Weights of a small transformer language model: 204M tokens.
MLP neurons of a small language model. Each row is named by its layer, matrix (down: output weights) and neuron, and shows model dimensions 0-95. Each number is 128 + 24 x the weight over its row's rms, rounded and kept within 0 to 255. A neuron's up and down rows have the sign that makes its largest values positive.
A block is one neuron, or neurons of one layer that tend to fire together. Before each block is what it responds to, as a language model described it from the Wikipedia text at the highest values.

Description: Partitive "of" after quantifiers. Mostly "of" in partitive phrases after one, first, some or a number ("one of the best", "some of the"); more weakly, paragraph-opening words like In or During, and blank-line breaks.
L7.down35 [145  93 115 128 113 143  77 104 148 147 124  83 144 165 124 105  94 126 114 107 124 134 110 186 173 118 102 169 125 120 116 132  87 109  96 138 103 137 106 142 162  86 148 107 123 132 128 152 135 112 107 116 123  93 163 137 143  92 133  75 139 117  94 101 118  79 112  99 134 110 127 176 121 127 116 135 152 138 132 123 151 120 100 111  97 128 117  92 152 146 120 141 131 133  85 149]
L7.down117 [132 131 104 165 129  95 154 123 136 106 136 100 160 148 118 137 123 118 114 120 110 145 162 136 148 127 163 172 198 112 141 115  92 168 143 103 102 114 120  91  99 119 100 128 129 101 159 116 159 112 133 104 148 106  64 146 118 111 102 142 119 145 139 140  99 143 101 132  54 147 160 119  98  99 141 126 136 134 110  99 131 110 143  99 118 116 141 158 155 186  80 173 116 101 140 107]
L7.down169 [128 128 127  98 149  17 126 117  97 121 119 129  94  89 107 124 136 119 106 150 139 121 148 110  68 117 180 104 103  82  98 139 110 172 136 142 137 176 149 115 118 152 121 111 110 141 129 114 128 150 125 130 154  94 157 164 122 128 157 148 173 127 111 172 123 130 129 153 116 133  97 143 130 143 165 128 157 148 135 122 123 129 137 127 131 145 133 142 154 101 140 136 107  65 147 180]
L7.down206 [163 142 176 135 105 183  96 137 142 127 131 114 160 141 122 115 116 121 122 110  87 152 108 164 125 108 166 117 137 106 163 145 121 108 128 157 163 176 143 165 126 122 161 141 125 139 101 123 102 129  93  95 128 110 187 157 109 152 147 125 127  98  99 113 141 124 100 126 134 148 120 181 133  95 120  45 130 140 144 119 131 153 137 101 169 133 101 118 124 131 110  96 211 126 122  99]
L7.down301 [147 122 129 122 149  64 136 136 112 104 163 142 130 108 156 153 126 127 134 127 117 111 110 146  70 125 107 117 130 109 124 146 115 123 142 135 126 135  82 141 132 162 113 128 122 119 117 131 113 109 159 132 101 156  84 150 106  89 145 156 115 138 133 139 141 130 142 111 128 140 125  99 114  83 111 159 193 109 132 118  87 125 151 132 129 121 122 108  78 142 107 100  46 135 107 137]
L7.down404 [107 146 134 119 135 104  85 102  90 136  97 138 111 132 145 118 142 156  98 164 111 107 122 118 120 129 100 128 125 157 140 123 120  83 113 142  89 110  91 147 157 142  92 181 152  79 107 165 131 170 110 154 143 161 142 113 131 115 159 122 108 144 137 114 140  77 125 130 128 161  94 108 148 111  91  76 106 144 119 134 131 109 142 122 134 134 129 137 152 129 125 151 103  88 160 159]
L7.down438 [123 151 125 128 122 143 120 123 106 111 168 125  90 116 163 132 141  91 119 131 150 152 153 142 176 117 134 123 150 103 121 152 122 104 100 127 115 156 109 121 135 122 144 108 100 146 109 109 174 110 130 158 148  97  96 152 157  39 106 141 188 119 121  95 175 152 104 132 125 146 108 168 113 133 151 113 151 149 100 133 154 159 132 135 151 144 141 135 161 141 160 136 101 127 112 109]
L7.down456 [193 128 149 143 133 115 180 126 173 138 138 113 159 156 142 108 155 120 156 140 115 142 148 170 118 165  99 109 137 112 132 130 133 103 119 139  79 170 136  78 163  97 125 145 113 114 124 113 100 144  94 127 161 146  96 123  99 105 142 115 155  99 120 128 124 157 104 129 121 149 112 161 107 136 110 180 142 103 147  99 144 136 124 155 129 111 162 125 143 128 136 126 124 129 175 117]

Description: Before a value or name. Words that end a stock phrase and introduce a number or proper name, e.g. area of, State Route, known as, age of, name.
L10.down39 [ 87 122 126 116 104  65 113  81 111 119 115 101 106 143 134 138 103 136 165 133 141 161  92 145 114 103 139 127 127 148 143 144 150 130 132 125 154  93 151 142 132 161 149 118  94 161 154 124 117 137 122 126 124 123 139 125 129 114 174 150 108 139 140 158  99  75 162 123 132 141 130 140 172 142 115 126  99 139 139 124 109 183 132  96 143 123  93 151 113 124 143 102 153 131 115 156]
L10.down206 [139  95  88 156 141 122  95 153 127  93 107 128 134 135 135 118 170 141 127 133 140 134 123 136 149 140 122 108 124 135 101  91 110 181 140 103  89 151 112 167  92 103 158 125 161 109 133 110  86 160 156 124  94 115 129 105 116 146 112 140 120 171 130 123 138 175 124  90  98 131  97 164 124 182 138 136 156 150 120 101 132 198 136 111 137 124 177 164  92 173  84 123 134 105 139 109]
L10.down251 [128 116 118 128  97  92 147 138 148 136 125 101  95 155 113 112 132 164 147  99 124 126 131 141 126 123 119 157 108 130 198 116 133  97 155 103 169 136 143 118 159 130 125 104 148 168 136 120 122  80 118 162 123 129 171 117 123 131  91 136 112 135 107 106 102 120 141 140 157 134 137 119 106 111 140 151 161  96 120 170 122 153 118 125 144 156 134 116 114 141  99 141 116 145 183 114]
L10.down276 [162 146 165 128  93  92 132 115 101 156 169 108 144 146 107  69 115 136 124 150 139 147 112 132 125 159 127 155 109 152 138 142 104 130  94 122 117 149 126 111 103 148 100 125 139 174 118 103 132  84  95 133 118 124 110 162 130  51  97 145 120 124 109 131 122 158  90 131 132 134  83 133 117 156 135 170 126 177 123 126 138 165 146 152 125 107 121 122 145 152 139  94 140 146 140 177]
L10.down338 [125 152 119 136 133 121 114 103 133 168 106  97 150 157  94 143 134 150 148 129 127 136 159 153 116 114  98 160 156 101 169 130  63 123 167 115 134 100 144  83 105  92 132 138 153 145 150 111  47 139 150  88 145 118 152  94 122 126 102 148 103 140 128 127 161 138 107 130 124 128 119 106  80 102 125 133  95 109  96 171 162 128 107 124  96 174 169 144 104 153 152 118  91 161 118  93]
L10.down353 [147 112 124  96 113 135 112 106 126 169 156 120 122 158 159 143 130 106 143 140 107 180 113 147 110 133 165 166 182 127  44 116 108  93 115 135  91 111  78  80 147 116 141 168 123 144 123  82 112 118 125 110  54 109 136 151 117  86 115 142 123 143  76 139 131 175 122 122 112 111  78 148 142 111 151 167 140 121 135 135 106 159 146 149 113 184 104  91  91 129 132 143 100 125 133 132]
L10.down358 [129 131 133 105 156 157 117 140 102 139 182 123 172 169 105 119  88 136 120  93 109 138 133 131 120 126 122 132 109  84 148  88 116  98 111 139 103 125 145 149 123 153 154  87 112 133 129 159 124  85 158 144 162 143 110 144  94 167  78 138 117 154 116 132 119 136 142 142 127 144 116 185 121 128 157  93 106 118 148 143 131 108 100  89 145 108 142 139 112 163 107 139  86 176 164 142]
L10.down493 [120 138 107 129 115 148 137 150 136  91 103 135 150  91  80 132 170 177 127 143 166 155  96 144 141 117 114 116 126 111 138 109 106 113 153 138  95 136 120 136 159  81 121 107 118 103 130 146 168 120 167  98 108 143 126 126 125 156  83 155 109 171 145 128 160 164 131 154 145 142  94 125 127 132  92 105 114 127 159  95 120 145 115 136 101 120 122 162 147 100 114 126 133 105 143 130]

Description: Surname-ending subword pieces. Final word pieces that complete a personal name, mostly surnames split into tokens, in lists, tables and biographies, e.g. Cott-on, Chamber-lain, Bren-nan.
L9.down459 [117 182 103 118  84  82 137 117 188 100 100 145 153 123 115 177 134 143 126 172  90 144 118 142 118  84 159 159 153 138 119 136 144 106 144 144 112 145 119 149 114 143  98 154 121 142  91 131 125 131  89 102 138  83 144 126 165 127 127 134 188 148 165 139 138 167 107 121 126 132  93 134  76 134 106 104 107 114 122 118  72 120 138 100 163 108 132 123 114 119 154 138 160 105 162 135]

Description: Mid-name continuation pieces. Word pieces and connectors (and, &, colon) inside multi-token proper names, often names repeated from earlier, such as Faul-kn-er, Earth, Wind & Fire, Warren-point.
L10.down2 [160 118 147 121 145 137 128 144 144 122 108 136 118 126 116  61 144 161 126 173 118  86 149 108 137 121 119 141 151 130 159 136 116 140 146 151 141 120 144 150 140 121 177 111 115 132 143 142 157 108  85 155 104 112 152 147 104 122 111 102 147 107 113 115 130 119  92 133 155 165 103 119 155 117 119 154 110 148 109 191 134 121 130 101 144 135  96  81 165 141 162 166 125 166 176 134]
L10.down3 [107 149 146 164 154 135  75 159  79 107 135 121 155 126 138 170 144 119 181 127 144 157 135 114 151 101 134 150 118 155 169 147 117  98 132 161 152 145 156 131 120 110 136 126 194 144 151 145 128 128 155 151 127 133 122 147 116 107 120 136 110 128 131 121 125 147 124 136 154  93 118 135 147 140  81 148 120 128 131 103 110 120 129  92 124 102 142 142 204 151  79 159  85 108  96 104]
L10.down62 [124 115 116  95 132  69  69 137 107 117  82 128 135  98 120 104 115 128 138 140 125 157 123 131  82 155 112 144 139 134 137  92 127  96 135 144 138 101  97 172 105 126 117 146 155 127 173 154 124 132 118 145 141 113 154 145 114 154 131 125 145 150 104 118 104 131 152 106 139 107 149 112 185 158 134 162 131 126 136 126 136 113 190 120 123 112 118 139 118 119 130 163 114 106 115 129]
L10.down105 [127  99 163 150 119 123 180 129  92 100 111 133 125 155 121 157 104 165 131 111 130 162 140  98  98 107  97  99  88 100 162 146 193 118 139 181 101 112 107 135 107  92 125 153 147 111 127  98 135 157 122 145 109 140 121 141 133 110  60  61 154 161 142 143 138 137 153 144 106 122 139 135 122 130 151 158 194  88 175 150 150 137 119 121 152  93 167 121 146 118 113 140 113  95 155 105]
L10.down126 [179 133 132 153 156  87  99 100 104 100 145 130 166  90 150 131 136 173  95 180  91 138 114 103  87 118 127 135 138  99 133 101 107  80 137 132 132  99 126 111 108 128 113  98 112 130 154 140 127 115 114 141 136 131 123  92 123 119 125  85 102 136 130 118 101 137 130 119 130 125 108 131 162 132 190 136 139 143 149 154 117 117  97 130 141 149 137  96 125 147  95 113 100  89 146 126]
L10.down140 [134  95 134 109 160  53 119 117 113 124 145 150 126 164  92 144 128 124 119 150 122  84 118 128 151  89 149 137 104 120 161 132  95 128 110 129 184 130 125 131 139 113 108 131 125 107  94 142 191 153 140 135 181 116 111 178 163 151 153 149  99 122 127 100 121 143 124 171 158 160 167  94 120 138 172 121 177 124 114 159 100 133 126 102 140 127 118 138 142 119 174 114 125  91 132 165]
L10.down197 [170 111 109 155 127  71 155 105 116  66 141 123 138 153 135 140 163 127 131 135 144 144 147 124 102 135 117 142 134 150 157  87 159 137  99 108 155 160  82 112 142 116 114 156 125 142 131 161 120 143 132 181  98  98 134 145 171 120 114 140 152 141 106  95 131  88 126 169 161 115 173 129 139  96 173 119 124 125 107  99 153 135 117  87 174 108 137  97 198 139 120 150 100 105 131 152]
L10.down306 [129 118 123 118 125  86 106 158 124  92 132 164 131 147 108 176 137 161 128 128 117 115 135  92 131 138 148 174 135 113 120 136  92 148 136 153 101 116 113 167 138 120 139 189 100  78 134 109  86 126 145 136 105 125 152 112 136 132 121  93 108 161 105  87 132  96 159 123 115 147 120 107 114  99 123 133 116 136 103 134 106 127 164  97 155 145 108 116 119 144 137 150 108 142 140 111]

Description: Word completions and partitive "of". Mid- or word-final pieces that finish a name or word (Gust-av, Ab-er-deen, Merc-ury, Lib-by), plus "of" after one, some or many.
L10.down148 [155 106 189 142 117  82 117 142 142 123 124 144 113 143 171 101  99 152 183 149 145 134 132 130  97 103 127 189 120  94 145 149 122 125  56 123 141 162 132 122 108 111  99 143 168 124 114 153 119 133 111  87 150 126 116 112  90  55 104 139 129 123 141 130 121 154 164  82 127 114 158  98 152  58 122 117 140 120 104 145 156 121  84 136 129 118 124 167 132 132 119 133 136 119 140 101]
L10.down201 [138 173 117 128 132 143 130 141 131 134 160  93  94 132 164  93 114 169 138 166 114 123 107 160 135 120 107  90 154 124 171 151 136 112 192 126 149 125 158 147  99 103 140 132 134 139 110 154 124 123  85  59 123  78 139 164 132 132 140 116 134 166 105 117 105 125 113 107 111 150 143 148 130 126 121 126 111 152 131 116 192 134 112  95 143 167  82 161 120 129 119 132 119 103 137 124]
L10.down236 [ 98 138 135 128 155  21 133 143 132 104  96 172 136 127 114 109 157 166 144 167 144  88 127 131 116 128 110 126 132 144 130 133 145 104 148 120 162  98 132 160 106 183 134 117 135  97 152 117  94 104 132 123 147 140 140 128 115  84 150 191 167 129 139 111 120 133 142  92 128 111 130 107  98 115 117 131 114 120 125 125 138 153 144 164 148 122 143 148 102 138 133 128 120 130 150 114]
L10.down267 [140 136  79 165 140 104 130 107  90 169 108 122 124 151 111 162 127  94  96 133 109 124 140 106 141 133  95 127 167 151 136 132  51 113 130 155 121 144 135 106 155 120 143 137  90 142 143 109  94 182 164 153 137  95 127 125 121 118 133 143 136 145 111 111 138 128  86 123  94 115 151 143  92 144  98 150 154 135  87 131 125 119 124 111 141 154 101 118  75 149 148 133 130 135 125 141]
L10.down269 [162 132 136 129 166 132 111 188  98  99 127 112 147 114 103 139 156 123 115 118 149 134 114 153 109 144  95 123 131 130 117 116 118  97 170 109 143 135 101  72 129 163 105  84 133 124 136  93 168 109 183  99 156 100 142 138 117  82 106 166 133 126 150 136  89 167 107 114 119 118 122 132 152 137 113 138 113 142 151 127 144 127 124 130 150 123 139 136 175 143 155 122 120 128  93 177]
L10.down356 [137 152 129 132  81 113 152 104 157 102 168  97 100 186 104 119 110 132 134  85 111 163 156 155 143 123 129 133  91 166 108 111 121 115  84 150 128 105 168 169 119 137 149 139 120 129 110 109 126 117 116 116  93 137  81  92 145  80 134 149  96 120 148 138 141 128 117 118 138 137  78 103  61 179 122 143 158 171 126 133 157 118  73 109 107 133 116 114 144 118 125 130 135 143 147  91]
L10.down389 [161 121 158 119 130 113 117 178 123 116 118 109 130 133  75 121 164  79 113 156 147 113 138 163 131 113 124 109  65 126 155 128 133 116 123 141 122 118 102 105 106 137 146 129 162 140 123 131 121 100 157 139 143  83 128 132 101  63 123 117 144 152 120  97 131 138 178 107 158 139 152 112  88  87 151  88 122 120 149 159 134 131  95 138 133 114 147 125 150  46 130 113 145 119  87 156]
L10.down455 [130 153 138 145 100  66 108 157 148 106 101 126 159 169 104  98 113 102 152 157 133 129 147 133 117 111 103 111 126  91  52 168 106 162 107 108  95 120  92 156 126 104 126 160 176 167 136 168 140 122 139 109 121 122 135 140 120  80 164 173 128 103 125 139 114 157 126 113 151 142 126 128 100 123 136 164 102 116 140 164  92 112 110 149 128 130 177 131 158 142 141  84 135  90 170 131]

Description: Head noun before "of". Nouns, or their final word piece, right after "the" that head an "X of Y" phrase, such as time of, end of, Department of, effect of.
L9.down177 [114 134 121 111 154  59 111 116 141 156 157 125 167 152 141 128 127 129 134 144 160 111 142 120 149 144 105 130 119 119 168  97 145 145 131  97 152 155 144 114 106 116 119 138 145 135 122 114 163 148  84 185 132 142  90 144 142 165 132 161 109 123 136 162  84 141 112 129 129 124 107 110  99  82 179 122 151 127 144 123 109 174 169 127 118 116  93 115  96 159 112 167 119 137  91 138]

Description: Coordinating conjunction and. Coordinators and, or, & joining two parallel words, especially in section headings like Early life and career, or lists like rebounds and assists.
L7.down163 [144 142 148 111 161 202 149  77 122 120 125 106 149 140 150 126 117 138 131 102 143 112 128 169 100 156 144 154 126 115 127 135 175 148 161 132 115 139 104 141 127  95 158 121  91 121  87 156 124 123 149 152 146 134 124 168 130 117 157 136 160  99 137 136 135 133 160 100 101 168 115 143 134 108 134 115 158 146 108 123 152 129 119 127 136 147 103 126  96 114 109 156  71 150 130  88]
L7.down241 [151 139 145 101 131  70 143 188 122 103 121 122 118 120  91 112 109 109 148 100 120 120 107 120 139 122 102 139 115 120 139 127 145 146 132 162 109 148 133 167 130 138 106 104 155  84 155 124 107 151 120  76  97 137 137 150 129  88 143 155 136 116 120 118 155 134 113 115 105 106 169 121 114 141  98 117 108 105  96 120 163 124 126 114 189 146 126  95 101 137 138 129 114 139 114 142]
L7.down276 [171 169 174 147 147  94 131 148 132 110 137  90 110 106 130 135 126 104 140 131 157 142 156  84 108 105 158 148 134 163 140 122 146 112 112 151 157 111 127 160 186 120 135 173 128 141 130  87 137 112 113 144 100 143 130 119  83 121 117  91 117 124 155 126 142 110  95 123 118 149 148 147 150 149  90 146  82 105 131 158 130  93 107 172 114 107 103 118 132 144 123 171 134 134 127 158]
L7.down303 [155 154 167 105 115 179 126 147 141 145 112 165 108 133 147 172  99  81 147 124 110 102 134 162 128 135 137 110 166 162 108 144 167 143 136 106 137 149 130 128  98 109 165 119 132 122  91 104  97 160 168 113 106 130 149 115  89 120 153 129 110 111 132 108  98  99 115 103  83 127 154 136 132 161 104 107 140 136 145 148 127 107 165 141 108 154 132 131 144 145 148 146 109 176 117 144]
L7.down324 [206 116 123 127 148 151 125 123 133  72 112 104 155 141 128 136 130 118 106 150 132 166  97 119 123 131 121 106 127 132  99 137 124 131 151 142 150 145 117 130 152 133  84  90  67 159 144 114 164 130 112  93 138 171 107 146 130 171 159 165 158 143 124 131 138 144 115 134 138  88 129  80 108 122  70 186 127 103 139 129  93 159 117 147 167 155  96 124 170 129 130 106 151 131 115  87]
L7.down349 [161 125 144 152 150 140 129 114 143 146 145 125 145 156 147 126 152  85 144  96 140 139 106 111 151 120 200  92 137 116  93 138 126  98 138 181 158 119 133 108 134 157 109 114 130 118 130 112 157 127 134 114 122 149  82 129 143 123 167 119 124 107 147 120 128 137 130  82 111 153 145 111 111 155 136 126  77 106 129 136 159 113 138 122 114 135 117 135 111 173 129 151 105 133 170  80]
L7.down424 [115 140 122 141 112  60 116  97 122 110 122 163 130 152 142 114 127 133  97 110 126  97 130 128 169 126 129 172 104  69 133 157 133  86  83 139 125 113  68 138 127 170 128  89 183 159  82 149  95 130  98 128 111 141 155 105 125 112 153 159 135  85 149 145  88 138 130 101 131  82  90 111 118 122 114  99 140 155 119 124 110 125 125 129 138 114 128 135 135 107 144 156 134 100 119 174]
L7.down429 [120  80 132  93 147 128 128 128 120 107 113 136 143 115 116 166 142 135 134 148 129 100 130  89 138 105  49 154 119 166 128 148 150  91 116 166 156  74 112 144 152  94 100 122 114  82 120 118 113  99 151 138 148 157 143 131 165  96 116 112 125  99 103 102 124 101 200 124 101 107  91 135 147 122 136  96 151 145 124 129 110 151 117 110 127 160 144 117 157 154 116 113 139 154 119 149]